Part of a small language model's weights.
Size: 16 layers, width 224, 7 heads of 32 (1 for keys and values), MLP 576 SwiGLU, vocabulary 4096, 9.87M parameters.
Architecture: RMSNorm before each block, rotary positions, no biases in attention or MLP, untied embeddings.
Training: a variant of Muon for these matrices, 154M tokens, 9382 steps.
MLP neurons of a small language model. Each row is named by its layer, matrix (down: output weights) and neuron, and shows model dimensions 96-223. Each number is 128 + 32 x the weight over its row's rms, rounded and kept within 0 to 255. Numbers have three digits each. A neuron's up and down rows have the sign that makes its largest values positive.
After each neuron's rows, "fires before" lists the tokens most often just after its 100 highest values on Wikipedia text that the model never trained on. A number after a token or word is its count.

L11.down29:109166083074171100108142114187112150114192165171115142178134164103146130125097112133111086174106154139152112105163100114152111164133141120160140107108155165107118185089147122077108080146129106134163110112093152109138166175048161137150095092158116180127127141200151107119104163177134147112138161104143068132118133103102108147111139114185092136177152152090122133130134133134135177121078
fires before: " with" 34, "20" 10, "22" 6, "side" 5, "19" 5, " the" 4

L10.down556:163089082154106130115137150143063070143111153073130137127183115075113157145140089121110126172114083110172117100108131064158122102175075102118222131135075142117115167187100102122137134123126091143183127175139175129160099094033118096142135082149135192150123124151108128181088146165170114096156114095173091170067148077159169162134106078158109168137155148126163207073138089145107132151113
fires before: " of" 50, " to" 6

L13.down349:142177212165132138101122127138112075129117106092095100122074104109135128159200148113158222179098153067148096179123119122092081096139197086175162108140155102197177127075110152180171173180106129189111132083165143150162094141135154125116094083203129180101114126143133149091135203163205124155186119135107099129133116123133140106142118191137090162102147164091134151145096147168160097093105
fires before: "|" 94

L11.down388:149108109151154122117098130153132131106070155112102138086143094107075055129153156165101086118106116105094091180076162159143092111182087145158091134137126157176149077140091152166142097124106089148146142121095129148166106110087149134135102110113079124188216133191155118122046138161117126110183126127094125114137106092142099166166111173146135030134081103138153175096200049139076120114119
fires before: "oth" 30, "mer" 7, "ff" 6, "tal" 6, "ne" 5, "ford" 5

L9.down243:125097119150111092080110145087108132150138150116095111116136122150153156106140165090143122150133154122116131123171134116189118188171151143158114195097128181130172128114114036094115132137124101172153155203102171097146135157118071088105153078123093150091160093117133070164135135095175096130117149090153168133166109151125148040113121094181191103120133049188172168174102112097177119150143
fires before: "20" 56, "19" 21, "18" 6, "15" 4

L4.down408:152163088092106085143133103098150063149125113100150140129090078087068146140097080182141115045136147119125067152151102131139127089133126127126102136178127164116159085186162140126098109054065130139115147109109170172089112098112155075120102074156117095052099095147107095048101121091095115134186114095057098180155101177138126146105130118132082121165140156098096171127107126101028110093137
fires before: " the" 45, " his" 6

L12.down537:135087135114116158144116110128056102098102134135120115144123151160149116187155110127136179155097117082130133122128181041150077164115142121122093105136090135086154127125146112185084146136148080137122135179174181130085185167085095138096104157110127095150069121139100123134171137139154105168124125103122069156135158189100113119116142152112171173114129207147174197119120129144172118152093
fires before: ")" 24, "," 13, ").\n" 8, ")\n\n" 7, ")," 4

L6.down236:176097119148103143129121186109146084072142175134157144095135105106146164166115110103129119121152118112103125119147139127111132113107177072105166135170153122117145068144122147154141086126171138135106161093126137153121128079075024091124133103120143145165117146108149070139037133123209128146108149160141141131172215144148204109106142154088132096214121221103139120088090162084136144136134
fires before: "==" 15, "===" 14, "In" 12, "S" 7, "M" 6, "The" 4

L7.down110:133136114123175165136153098106120085083110110132120119147114183173131139095129073113170116176126127135113137148117155122122141096188178131150171176120143137100115149126076086089135091124130137118163109130134191045090156101164167109098181095087105134114128153086119128047030149114077183172130154101122152189103116138157136157128158082133192079179089123100070146141096119114071126112148
fires before: "e" 39, "11" 14, "d" 12

L6.down454:060121084238103114112115134060134098109096115159177141111063100112139141115098137085185065128098117117164098108157146171172104111178182083091130199157085143093107138098148119104122129106178118170179144091136115173131127099102106081170148090112139180119137103120147060166069123142146105103168100153143174113138157129083106189086127145126110121133129124110109167131122085124172121125158
fires before: " of" 33, "," 8, "\n" 8, " in" 6, " at" 5, "." 4

L10.down3:177147148139211104153096084153118117174118170132156150152113191087124100127158126146208156130135175114117038142139090169142122140194130106156139137154139090176111129111098071162048137077134101158128132132124128110120184133102137195157123151080105157161118130108146171193114068095101148107159150142158086111157172156103139143111182073119111136148136062105061118119116104167208153097169
fires before: "|" 37, "gr" 7, "i" 5, "|---|---|---|---" 4

L9.down49:171121095098147171144142129094155068193124165053164100153148119127096136124164186161125162120113172105169139157133127133115114113152107142146164097039126129164107046074134147117090052105086097131164198102150150110140151110119146211126091070139153147118144089192170156111147150170146128132152067128164084129135075138156133110068141108149135120118149101149184111122083046110133126095158
fires before: "==\n" 17, "==\n\n" 11, " ===\n" 9, " ===\n\n" 6, "1" 5, "===\n\n" 5

L6.down575:108176104148114151101122092061125129147144135116131114141175127151128117113104167089124150114142137178127108143133109125176082130119138104130168097098130137147119090087182135112166135104127116132114126133129060107174073116113109162068093093118132213094129067083068111099129191144135086147156102152108134110136081075142143114112079139153132158130078168070091110117174124151137164163115
fires before: " " 30, " f" 11, "|" 7, "18" 5

L12.down309:194067085151117117149154128102135088091125163129114088082145116127143122139145102115067156123131183141065107131171158152140210176105125143129171155228169120143124158119165114141110155145134071068170143179160157161172102109137041126111148170142146122184093151203142147113098081111148162148144167120144068134123115108161137127165143113099131113131124118112154138204121124117125160142094
fires before: " " 86

L9.down503:127109098122085101120141199157089129124138111118087092159137163093148075127158156117179163155087091168127169171137145161104187112109104096134159078134141161170128099067174145091136167134091081103112094109099071174111132117192151176142092118073123107139102183159136090093143143161142117161101151089121144085105121125124139187180111076151132169196090117186129154111174062123114138107117
fires before: "-" 37, "|" 16, "," 13, "|---|---|---|---|---|\n" 5

L12.down288:118104105125138116150123187170120148090080167131141103172121092064094179123114142130069137123098151078093099082088145179080088147161133068113165124075182097107147151054115148105100140102137157145181113148060075148063134156145043061129137138090154105172127198133140099129179119207096135140138123088114159151154165096156160073117143132149081086143135179156166100111125100133133096104178
fires before: ")" 33, ")\n" 10, "o" 8, "i" 6, "ino" 5

L7.down474:169153097096094131134121178142179163080089079124181158122139099163125149201127131125140162144178147139129142102137174150126120102121136095108124116150212137115171088180123144144168074070113164080185163161125178103094140114116101130165140138102113107138039130165173133139128139092107106098145140135123119131136155037135141132153073083134080096137066024063127236170099119168090195143152
fires before: " " 75, "ier" 7

L10.down466:127141126127114091114133140107152100143180197128152096128086092101147092100092131093075165131167062136128081146150052102189131120154111137116201128094149091063106109175126089091115152073152128154130112095139128158075125140135117130140176166069155133147109047065128173059140124195117134111144121153161128151153017107099142137112116081138088116184100174132110137171123131111106118081088
fires before: " " 57, " the" 11

L11.down307:120148109108149168087160146114101085149161181192148161116121061171113096116111108111117105122151138108095058180166102086149113094104102166128135172099170137094111075084067114128091144138118112135085125161154096158144132074121124122058171117118116112137153156127086092149167185193078106095140145129133165084148078139129122179151106117151204091088139196095135155149171162125109145135134
fires before: " " 55, " a" 4

L5.down192:112149108134183114146168132144090124136083092123193138122146181029172132122129115144177121128134113082095139089091159119082117077064139083174165082150148121121074181151119108076136196127152177190098162162143149143179100127133125140133077145103091172168172118151120122152087110120146168113115082148075167153069139134099102138104147134044146148174096154088103082162134101100104149129127
fires before: "," 43, "ar" 5, "her" 5, "." 4

L13.down175:150110147130164201099108172124126155130147150136141106099103151143135102067146091104107078080141192112076125125104122121086136136121165102051114108160093082090114149172148170194102135086163128178141132108068116153131108166166133170051149120090132145078155142088145133165187123163142170138160123099101136097085140134154095064120163129095156116083096131134100096131109101197140153113147
fires before: "==\n" 41, "==\n\n" 20, " and" 6, "un" 6

L12.down109:184086220148098178171141171143151131140133110147158120076120164104121092129159064145104077146118156064107109152025150085108111151165180117127160157120147132108132190142107120112160127157120123136114097119172168146150153170087140075066175149153158104173143166173135108075139115119132129151115117100162150124120088096155132140109163148112124180161080070090096140137185150113131104108147
fires before: "ge" 17, "g" 13, "d" 11, "ged" 4, "itor" 4, "er" 4

L7.down26:123161071116107175105087141137110133149124059136146173159134092136144170140181075152122119132157119101151146101149186145136113058142101135134099120143078132134063178102128131151092124113138106095153133143104128126133150095078099183117092181096097173182084131142126124203086096139185168143128167102095135075035136119141183158166168136105101096138118105130174121157035077103049124125106
fires before: "s" 18, "." 13, "ong" 6, "ington" 5, "t" 5, "wood" 5

L11.down264:180080180122169112131182120143085147155125137151113089161138173163115163130251112073164150152101105141127112161171145153102114133173088134168153150161138106150178120103106139092144147179040121130136068155127198163118123171110119153173106074104117163144147142153117064127179139163208107182179176165150136096149133138108171100184080098140130115142119093114152146159122094157064110134142
fires before: "|" 98

L13.down187:106123079165135125176138090101144135114125183078138110134121157115113043104133123142139147111159100099143109069110173110143080165119151108085127121152099126116104079121108160149139120080152117150151107167097120157081087214117156159148116116123142145152090172118118133062144145137109098132107155139094100138132121134104124084176140132150131148142104255151152100081121111108121102124154
fires before: ")" 36, ")\n" 32, ")," 6, ")." 6, "):" 4, ").\n\n" 4

L6.down37:100138077165137139135139149160124104073117210135130099165078094147169143080133133175147125140064147079056179131139087181155114155113138157092168134131103109106124165100143099123122126155124090146123174086111171139159103110185073132133115178110178136121105170091122122165119187123159115116149132139100154134093128060108140119161123104074090094123178208155138123040126142178152114138147
fires before: "==" 21, "In" 13, "===" 12, "The" 10, "F" 4

L6.down386:073134136141101031121101122164148111129147202082136118130102130108155128097152192125135142132141117139091203155150154131136138079141189109166140152071113104142128126102141086114081092090152118128146136117088142144120139082150127125136084107161130164150151152095109157117120142130186135058173121121139132128104130069091151110102138079114156122149185255139135134142147193161180138144134
fires before: "==" 24, "===" 12, "In" 10, "M" 5

L6.down211:062153114179136101126067122144142155152138102135137153117124144105175143114151160121112122139123091194091111190116121183115100139080135115144059105127115082060139090126117124159127164125129122149137130099096130134115112099134115074108142083138095137129201097136188090163163094083214136111142136150118186091120094171090095088149163100122194127126179108199214130084078133128160112149117
fires before: "19" 45, "20" 31, "18" 11

L6.down283:129098138113160125099095136140178154141136157096181096118082095100184126156165104127079124134182165127132160145083110136140139157153130129150102084139094147114146045169082147094159142139156159140071102110094132178125117048096090145121156114125124111143109159160099126111053128086196114174103140134136137101137178111128159076147114105110104134082078098122143126049099123126184046136169
fires before: "==" 31, "===" 22, "|" 5, "The" 5, "====" 4

L4.down566:125100062147184172123115110106134087141198094197137115073154084059144092146118120187097138128106100132118103129141177164050115152076105141123139052105089155142114089071139134099149105127098146152111069146110174043140089132113119162116181116075167136123085160144140095206043133124172148086149087104094141113144109095115201171094129125145114136128114122105148100113120161118130153139069
fires before: " " 36, "," 13, " Be" 7, "-" 6, "\n\n" 4

L9.down220:088102156115157159133081148079160138141140208085088122112120111156139093146096143136106124097119133182159177105129133168125060133141148091234101161172117121160146196145116121125153132175110094133121141123138147117187161150109095109133164146148105089094128117156102096224090139140138139065108117094091124133170039137163083172116182177131150118103110171096160114095160119077164120105121
fires before: " States" 52, " Kingdom" 4

L10.down246:132155160116137100125111119153146126142130141108118094037128158106104111117211099105155176159158140143144107104204121096176133109120136139135129101134154146179086238189119144132104113077090111113138117181166200085111053110149120105161140172142160078153167111106098105143135113137112147171161205164165138094174141176200187109142174095164134155173100150111119146168112134123090124165176
fires before: "|" 28, " |" 25, "|---|---|---|---|---|\n" 7, " |\n" 7, "|---|---|---|---" 5, "2" 4

L12.down241:109154144119120153093129149103078107141125054136248165124156127069099152062124125140133120110128097116109170139135105121125121059205170066144057187150178135154104126147086136140117119135102122103128109118100173164154160088162110154130186078129170102105164143114154153100145097109097162210149198134085147145137119091096117121127162131088071169114080082196138110149120082143115082117125
fires before: "09" 13, "11" 11, "06" 9, "10" 8, "08" 8, "07" 7

L5.down414:144181122119112127107166170163121112119173122148142107208111134132133143173140111117104116151125097132154136157109152137139076114134083123088129130103174105170180145087099069138117181137150075131159106103160169115120136119161086156116118084124116193105105131101097124143131119115187185167093151138150111190086079088170161121106105115137103107127122160099199156147119087165068120172117
fires before: " " 80

L4.down186:204101079131178162098139138186069108145114098107103110160128151101174111137159104087098132127096116178097140158121116102114130163111075057167175136114144150092145153163151160114144158094131151117109062141129071094133173117087069089082154142092129143011103164130082111111102127144142119119159139079154082098109156119118118171108110094144090102171180102078116140125159196160102150141138
fires before: "a" 41, "est" 9, " " 6, "ing" 4, "ills" 4

L12.down131:153116090121111139160167090101162087097107122138116118098142103073180111127169091094133173147149169081117088125120099164118126124073083076143133139128135179091150178132143125071123104130177118187129146163190180080117086167124143105088141149123114141097152128093080109139115114149149080117171190103125160136114150097149105146119092191142119193088082113186141080148105140115103090140158
fires before: "," 66

L12.down58:092103129100196166162167091110159109055161145157155109175168194156185139073139080089048160181111119121105123136165128163146131142129116098164147161095106198130150164119131109145178093140130160092097113101155151117168166142110142110159155149163174132140165188196160085087160145112161155119144144157142140145106145081136149121098164095155132152094102163099111155117149079211140131117122
fires before: " with" 42, "side" 5, "m" 5, " the" 4

L12.down79:113157078121164128156147144065099105122131144085141155045165120134119149128102101165117136088083121191108149108129126126112108123066116104113141150145086185148139113141108156108140098141143089058179024072142107105120134181118113094150143115092129065159131124162103092143156204111100117120130119105094079156125123068151071135180165143190107105140151140130176109176116114148191104196116
fires before: " States" 50, "em" 6, "ur" 6, " Kingdom" 4